{"n_head": 10, "n_kv_head": 10, "norm": "rmsnorm", "norm_place": "pre", "qk_norm": false, "tie_embeddings": false, "init": "normal", "optimizer": "muon", "lr_head": 0.00683, "grad_clip": 1.0, "schedule": "wsd", "seq_len": 768, "train_tokens": 814800000, "dataset": "wikipedia_en"}
MLP neurons of a small language model. Each row is named by its layer, matrix (gate and up: input weights; down: output weights) and neuron, and shows model dimensions 288-415. Each number is 128 + 32 x the weight over its row's rms, rounded and kept within 0 to 255. Numbers have three digits each. A neuron's up and down rows have the sign that makes its largest values positive.
Before each neuron's rows, "fires on" lists the tokens most often at its 100 highest values on Wikipedia text that the model never trained on; "raises" lists the tokens whose logits its output raises most directly, leaving later layers aside.

fires on: " to", " with", " of", " after", " for", " by"
raises: " you", " someone", " him,", " him", " him."
L7.gate254:113116100182153120102131152083132192142128116112163100194126182209121114159136147136088059095078071109106102104125111171093149157116127139132073097187173089128178067162158080083090131129133113137115100128107096124107109105142099145124177123130086109136126161159139132136131151154186110144143150187132153090076089107158152110090038111108156145131106067125203150084121114095195114104173
L7.up254:168127127138167165141169126180145126115133111129167149150145169179097137184099142134119129146157077102116124078163140166087111173138143113115101115151121138106106152151117107137157184128173078074122116110122103104120071143152110154105153097154081141087102122111116130132159118167138117118094086127153135126098175114159120149161133114093090092139142166163169092173146099081151031128164
L7.down254:081141116106099119065156148127214149111136089147189099157104171104144138169117107134145182138142106111143129143136150138144139153125161078174100078135135088095153077074126134134134091102149195123114130134115117129146081114133190171072095142111112128134107130111108093188095156157128151119160113121143139115108100124110110125094136054134129185106148174124151116194149075074159062135160

fires on: " K", " Ch", " Sh"
raises: "lor", "ty", "lo", "lim", "ard"
L10.gate117:156135188162128214151124187120152148132158102133167163077113092106081106136158089069147184143113067109124114167126115131110163102168156101114126089104151143147126116125115154124117120111132082046054110133150137182143105102113155118129136177134159150145060138170115109129120128126142130174145168090094122231139131173153114060219118116151172120123152034099138118098115090132136054114149
L10.up117:105134107130101131185123154098140125108172102177191053094111112160165158158162125070105075139137088107138147138092117139109167113133111085175137120094112102124147154131111215122134145142156167114075120122114137100145136071193164097094114175168160139183115155132174126163114109093132107081139106187152114163124178190122140096155144155150080138120127052151113147099127055176136110113087
L10.down117:130161135146131164116137105146152112112107150085139143103142139119157124162124117149096134110122104150126092163127151118209099138167168119124140146084080168092054152138167046085189078128143091154153088158188161200123169091085154105129120118129113146092148131121149147077094114093163136135121132162126086148107204186112102105128113113129152121134054122120126142096081154157135158114125

fires on: " |", " in"
raises: " 3.", " 1.", " 4)", " 6.", " 5."
L10.gate574:092122124141087116156167115138110159067101148115136112085163055156094134143080086168096068118126109171128143121188161140033129111118101135178104180112122100164127122155157122098089171177153127074115213069095130055108117116110167136130096063191085126064146182194117117168010211187132137156187121153144091103156085131119142148117145192077139107092159101093131148095160128097114111155162
L10.up574:071119121125067127148143110042139127105084132124129130106112107166102153130144122133098130168171090118139082095134142169122180187155167117213112162110098147127141097131088097124095128098149181136149108082075093082145096100105168160130174155152157083101132138143106134080098133130154130139161120114127079122119108160121129138116127170127113148129114186156123155134108123182089198179142
L10.down574:131154135156098165131091079101166152128087187159147109046070082121117159118109104134106126105133094127106121127087107140113142134106157115149129128089130140159158119167109081134117169058156128126108152133106110126118150185146144084144162130107126108172110149145155109175096116225098113143110124142126096139185113114053099122154149135179117059116167151063123102149135171182076177172178

fires on: " 5", " 4", "3", " 6", "2"
raises: "45", "44", "41", "49", "46"
L10.gate1033:135062153155148067109136157108115163100090177075163118091122142083153152147070116121122133175108150110135152199169156130110119070166115178138127116155107062112132088114105166107158156088160175107196081155121130174157137142088146125078151153167119168194185074144104094185090209110107155124151102108081104099111145148116139124078131113094126107133068087119121052125161122108159053095122
L10.up1033:127062145113152117178119154104116173125115151104089126134114126116088119112131088117112172133073124140156169131153185089079156093153088133135116096145104139179104107115150145143142152100155106103132111131137111175154146111112168138108134132088162096112158169116145129171144138119138103179145100071110114166135158061142158129139151121076162044111078152103124105163172142124084135173103
L10.down1033:122026125074111094149147099080140126146148127120101125150093135105157096081137110093175170161092073091119137114153203101074167125097062123174087097184139147152122116102111173161152093045187082054115162159082136116155118090072125153126132129104147091138161130123130111144101101099167142114133176139140150111082137145083180117120232198119129080111129122100099111100141143113168134129148

fires on: " He", " he", " for", " his", "man", " was"
raises: " died", " death.", " Death", " death", " his"
L10.gate212:112054113150125138161093085135168083113120131121179115166114105130129120118139130122136115169082121117104080138142124135128127112157180154144127055167134149161099167124204103130089114069088131095153125106119153099142131129098068091144106172109091100107083158188141171087097100132142099060115111151133164105156145096076163094116101162199146085155120116078160139075153122057142156151068
L10.up212:130087112137118171153119122121039137139058088063129195083144183146103103149121153134123075088130135046147128111144126082113091102130096192116129129098107104173155101117147119188145129134119144086119091180059159112085161150164093134143105205123110144111132117172064107123079136150157175098140159123113142178129129116173107162111123116156181128141122135099162132127161159150101090105109
L10.down212:086107134087081102115129092135133132088150117119099166137110118154076213127122140096067072094132104111106101104139111120084159161187102105146129158122054113154175153107094151158121090106165121098098161121149132113121187161126095105146130118196130079080097129172095125145157118134090137151084133127167129183166124106097176149135181126153070138121143105131156141120108139151083074114083

fires on: "\n", " ==", "==", "===", " also==", " ==="
raises: " there", " they", " he", " it", " she"
L6.gate512:120127156171159139118169133118166090172130155063104149109080115173112124151095194083122112033078126057109184094138139096139113103112136172102175127158136097086059073091114124170116110109168097105166136135159109108105123119130131166129131117123065123108111075121076122104150150115090148117165185117125097150116091147114108109106125101167135122114115190117074172109086122169150132127033
L6.up512:105092151131071099152138186140108107175151176122220114106082097147128160131131085083125137116158141112102230134113103100135097161205107159109191163091125141149099134138027214165134109113152123115143147154091133073209102136173159176131154130178172099133173096113105120114090134134130096083098157097142116160099218138210116093094128129099036145116164105181113107122110138074139083103151
L6.down512:050131146133154195121106119164142085143150158137148101065143126120112133171118124071127156086129148120141142057145136062166125099114161154142117128119148083120104199117092140132111130128090122128118094107147112170086141101185133183134106054117092118125133107098139113106136136145189176123152121126153108115104041179072148133098079116147158133083147150117128183181122159209168081148110

fires on: "In", " on", " On", " (In", "On"
raises: "ner", "ter", "aug", "tel", "stead"
L8.gate859:135141092127157139171148152084146133155127098115127156138097143138067147129106089088122095113134056092164120174136054164107075118142126125138049120133134129141123160099124203126119092161121155152070166146129125150072105097136157173130144101090160121135112110103057109134101147189130159093157081149160134093103124113109087166135089145100155141160162143119131141107153148159131086123168
L8.up859:115136117196093166114127114121137124184153173103143111098139105162141169154153077101110104151076173141206133124149088133132097154034086114097110093149110198161017136196139120171115134118096079152104204159218118088097052189132104082120115088046121164196087089150121117093137113115155128160146135166204153120119137085060087203116149146039084152135109150120184072111128115129069193156147
L8.down859:112132086063154121155152096126149134160150123116159118140120101130085150098172091075130128112141072132142125222146100118116069111140087086177120138117118151168138129137159097151146125196162156115120097094083161135145141096091118137171131099113083098146117154066109107076091162157154134128151106145165140045120118189101079114175103159150124133180119100115106125124136114187116099128074

fires on: " North", " South", " United", " Central", " Latin", " El"
raises: " America", " America.", "-American", " American", "borough"
L5.gate414:128113156159176120103107141161163122212111150157065124105143137176155123147184158139163154110053137124146080103068128131143139133151104186159152153151144182147047116126153127099129159134107143178154166166116160063142100139109155096179099126141110111104087135111122136146121080122063153121142172060154101138055109097144147166141093101153104082165124097088108123168084097107116177168085
L5.up414:121118156104147109156108094158127150169135138090112147140101105133093049098181151031147117130173124080141063132134192131188124127118136088083148116110101100159114096130141074097243070109139108135112116154163121118157148137130117145178111190105145168138138091122129163089137151199152120185096135117172156148132112135118148154108118114064164134129119131104164106131124065133055171189120
L5.down414:102114150129095121121105047120089135136137100107070198160079193116133147132138124112132149044095108153185123116097187072140122149151125111116126203182110123126111131110156081152114130113126148161189093120162177102164186149134123122204114133104126166084039115163153105142132155147100168102085106177188147132073100123140110112116188149116137151155112137122116100143133178132176166167112

fires on: "-b", "B", "-B", " (b", "===B"
raises: "ack", "ody", "ound", "uses", "oss"
L10.gate700:145087106133142132169147156158090134139065144122120127136153102092109132182172128141147174120151106114167171131143121105160122087194147068179112148132140163101144140097077101169142108112062149122123116143117079127115107105001153116156094110066157105146192129121129152111166089151192182185145119126126101181136164122142153121124145144111109126137103139138088126105125159128150146088141
L10.up700:113073175110176102070115125112116149159142149128154145075064150135141090129087136064165101108124114083218157074184133133107118115115072134133082142128103121201157123112143103156101213105072058115113127171106157144191119161086118138143069111053107180124148127164168111138114133139208114126107156112077130087152128073110157132100134128089172185153086196138164097165122075070158097175084
L10.down700:121104119121096046103078101170117167162076176164170179130136093139145110075156058140198140115108116097073141088207221169096094152083110146172107188078116113147126159082163101143101124162049145093090133163123108146112103166154105114125145083146175114122103094060139117126140145159178152097133134103089123148141128111180109103162128143154116133098081128109097086156120081125178113130160

fires on: " that", " which", " not"
raises: " were", " are", " have", " continue", " make"
L6.gate862:152082145139154105150112188160171102113113190130175134108093118109139130145085154141126113157128140109155168118150141147119117162158162144103192113112163165134107142130122183139099165119112093214078085204131078182184164124111133121119153087077159112094191124166126137099163150106097156165120137121127171059118186109081091154170114134131083079099118156116135162142127152076136161100149
L6.up862:100121121115150200125067189118057146144128142082175134152094106106108165135164079083151113153117171128123123098130147142089136100140077124062047127099176157104128115142096061128116126104068108117159146156120154180091163140168126170118151063146176140169190108104108148134150158165180121136112111144154092076071150133121091190102103160149192118122154124126163151189105100131129122117106
L6.down862:163122137139109116158126137176103079082143171149096167131197131096155159109144120233131131176129162102158124100108119163098164139156107129149116105084123134120174115147133116099172170129134123074143102113121109116141092126147101165176133172093189097171122146151152142090147158107142129101130164135114192118115162105116100152151121143121106139067167126191066144146165135135123151105128

fires on: "'s", "'", " his", " own", "ley's"
raises: " family.", " death.", " friend", " father,", " family,"
L7.gate619:112093122074130126175142127065147094158105091132139096149145142063096111126173125135116030152105132091143125128159162129108138104155123139198153095083138176094137151199124156164091124054210080126099149147110138122136126181085138134099135073152093178105125098132150106108093114123093065117089119137153124142135107062120156123142125112179121137153167152160118127101094155108110053170172
L7.up619:107101150119124186082128109155119085097145139169165174088149107114081052150129138078144136114156173087119137121211066135119149095116109114101117061161108146191144202118117097134131088132103076155140170163093111165123169127195120146141102115164074151089142128186067154103093148127157083144154167136146181171156119115142120079197143159101134165189108124143184073105162182067147099155151
L7.down619:094190055048194129099125100125146134162095079097113137122120123137050117105126102147088138139149206094116075146138133106095150129116119089183169124130140116092146112164136100197158104076141095106155150124160127107130128148073159130123099098141092132120120152131094115107107133147151085160111141161087146103151104132119132124096166100208107143099185118130182163130095076130144155153144

fires on: " |", " to", " can", " t"
raises: " 2,0", " 170", " 180", " 171", " 160"
L10.gate824:178121081031144196170086119093107106143130155132123126162122140203148086186039132101120124147130165154159168115143124145171152137090152126098113084085165103130118103135157183121114145087084163080157094094171137080172117166134170101120155130157158199089125089060063142140143146121128151149065129123097113134110083080115139078161074208144167085091109116118110162107205109123191161162094
L10.up824:108101116114102156154131144141191124101131130115100129127137198142083132129082107064109111123178100142136142140090187179139169141131158160159111094081092070123130172166133134155154154066122137077111157133137198121118145119137105073123096124141157120123129148167116134100120156092103141105072078113120078119126108097139096095172133116144130115122090130178101125086145114191151074098115
L10.down824:117116144184076116120093094141128166161164094094095081145144118196140149162118122139119132159125097103212173153127171157107070126157044140185155130112073182107136116096106128104093127174111171126112113113129132089138158089181148135149089090099145144163120131087129102202094181188149114106160076116150156097129132095082186114100112168150122154132152129167094172141125125104143147109104

fires on: " to", " under", " of"
raises: " him.", " him,", " cover", " those", " them."
L7.gate717:142205068106097143118139093128165144171128143125165133150100170169162135159120097104141138131131149207109113087155098127111168118146077116155132136145127144133114160168155158112106130105151145114110124142194090126155104111084140157106200106146142091124167115079131161128205106148085159196104088111170122108118176131151174138118119159063137115133149089103134183104128147120137123129136
L7.up717:101126202095198135129177098089079086175158088144112116099070176108163146087072114173181154147143157147140143029123081154101156187136127068123201090145119099147167160150173130105138131122083088150113111137127102140163122200095136129142129056163155121087121135094102127103139120097170122141118168077089096160155148099123163158110156126112061101090092162111144193081113107097099171112103
L7.down717:062111127108111108121040135139182084153096087140152162128137102168079097124122162089057094143104129076126123119177107111073140146114201146130091046180113105101101134092121116085121110116125147098124185137132124115118088101166110144127118117112112149133083100131127121164130108082102129159098067110183133123090147102116081096171098176145172121142117118139150106136108154130140132122067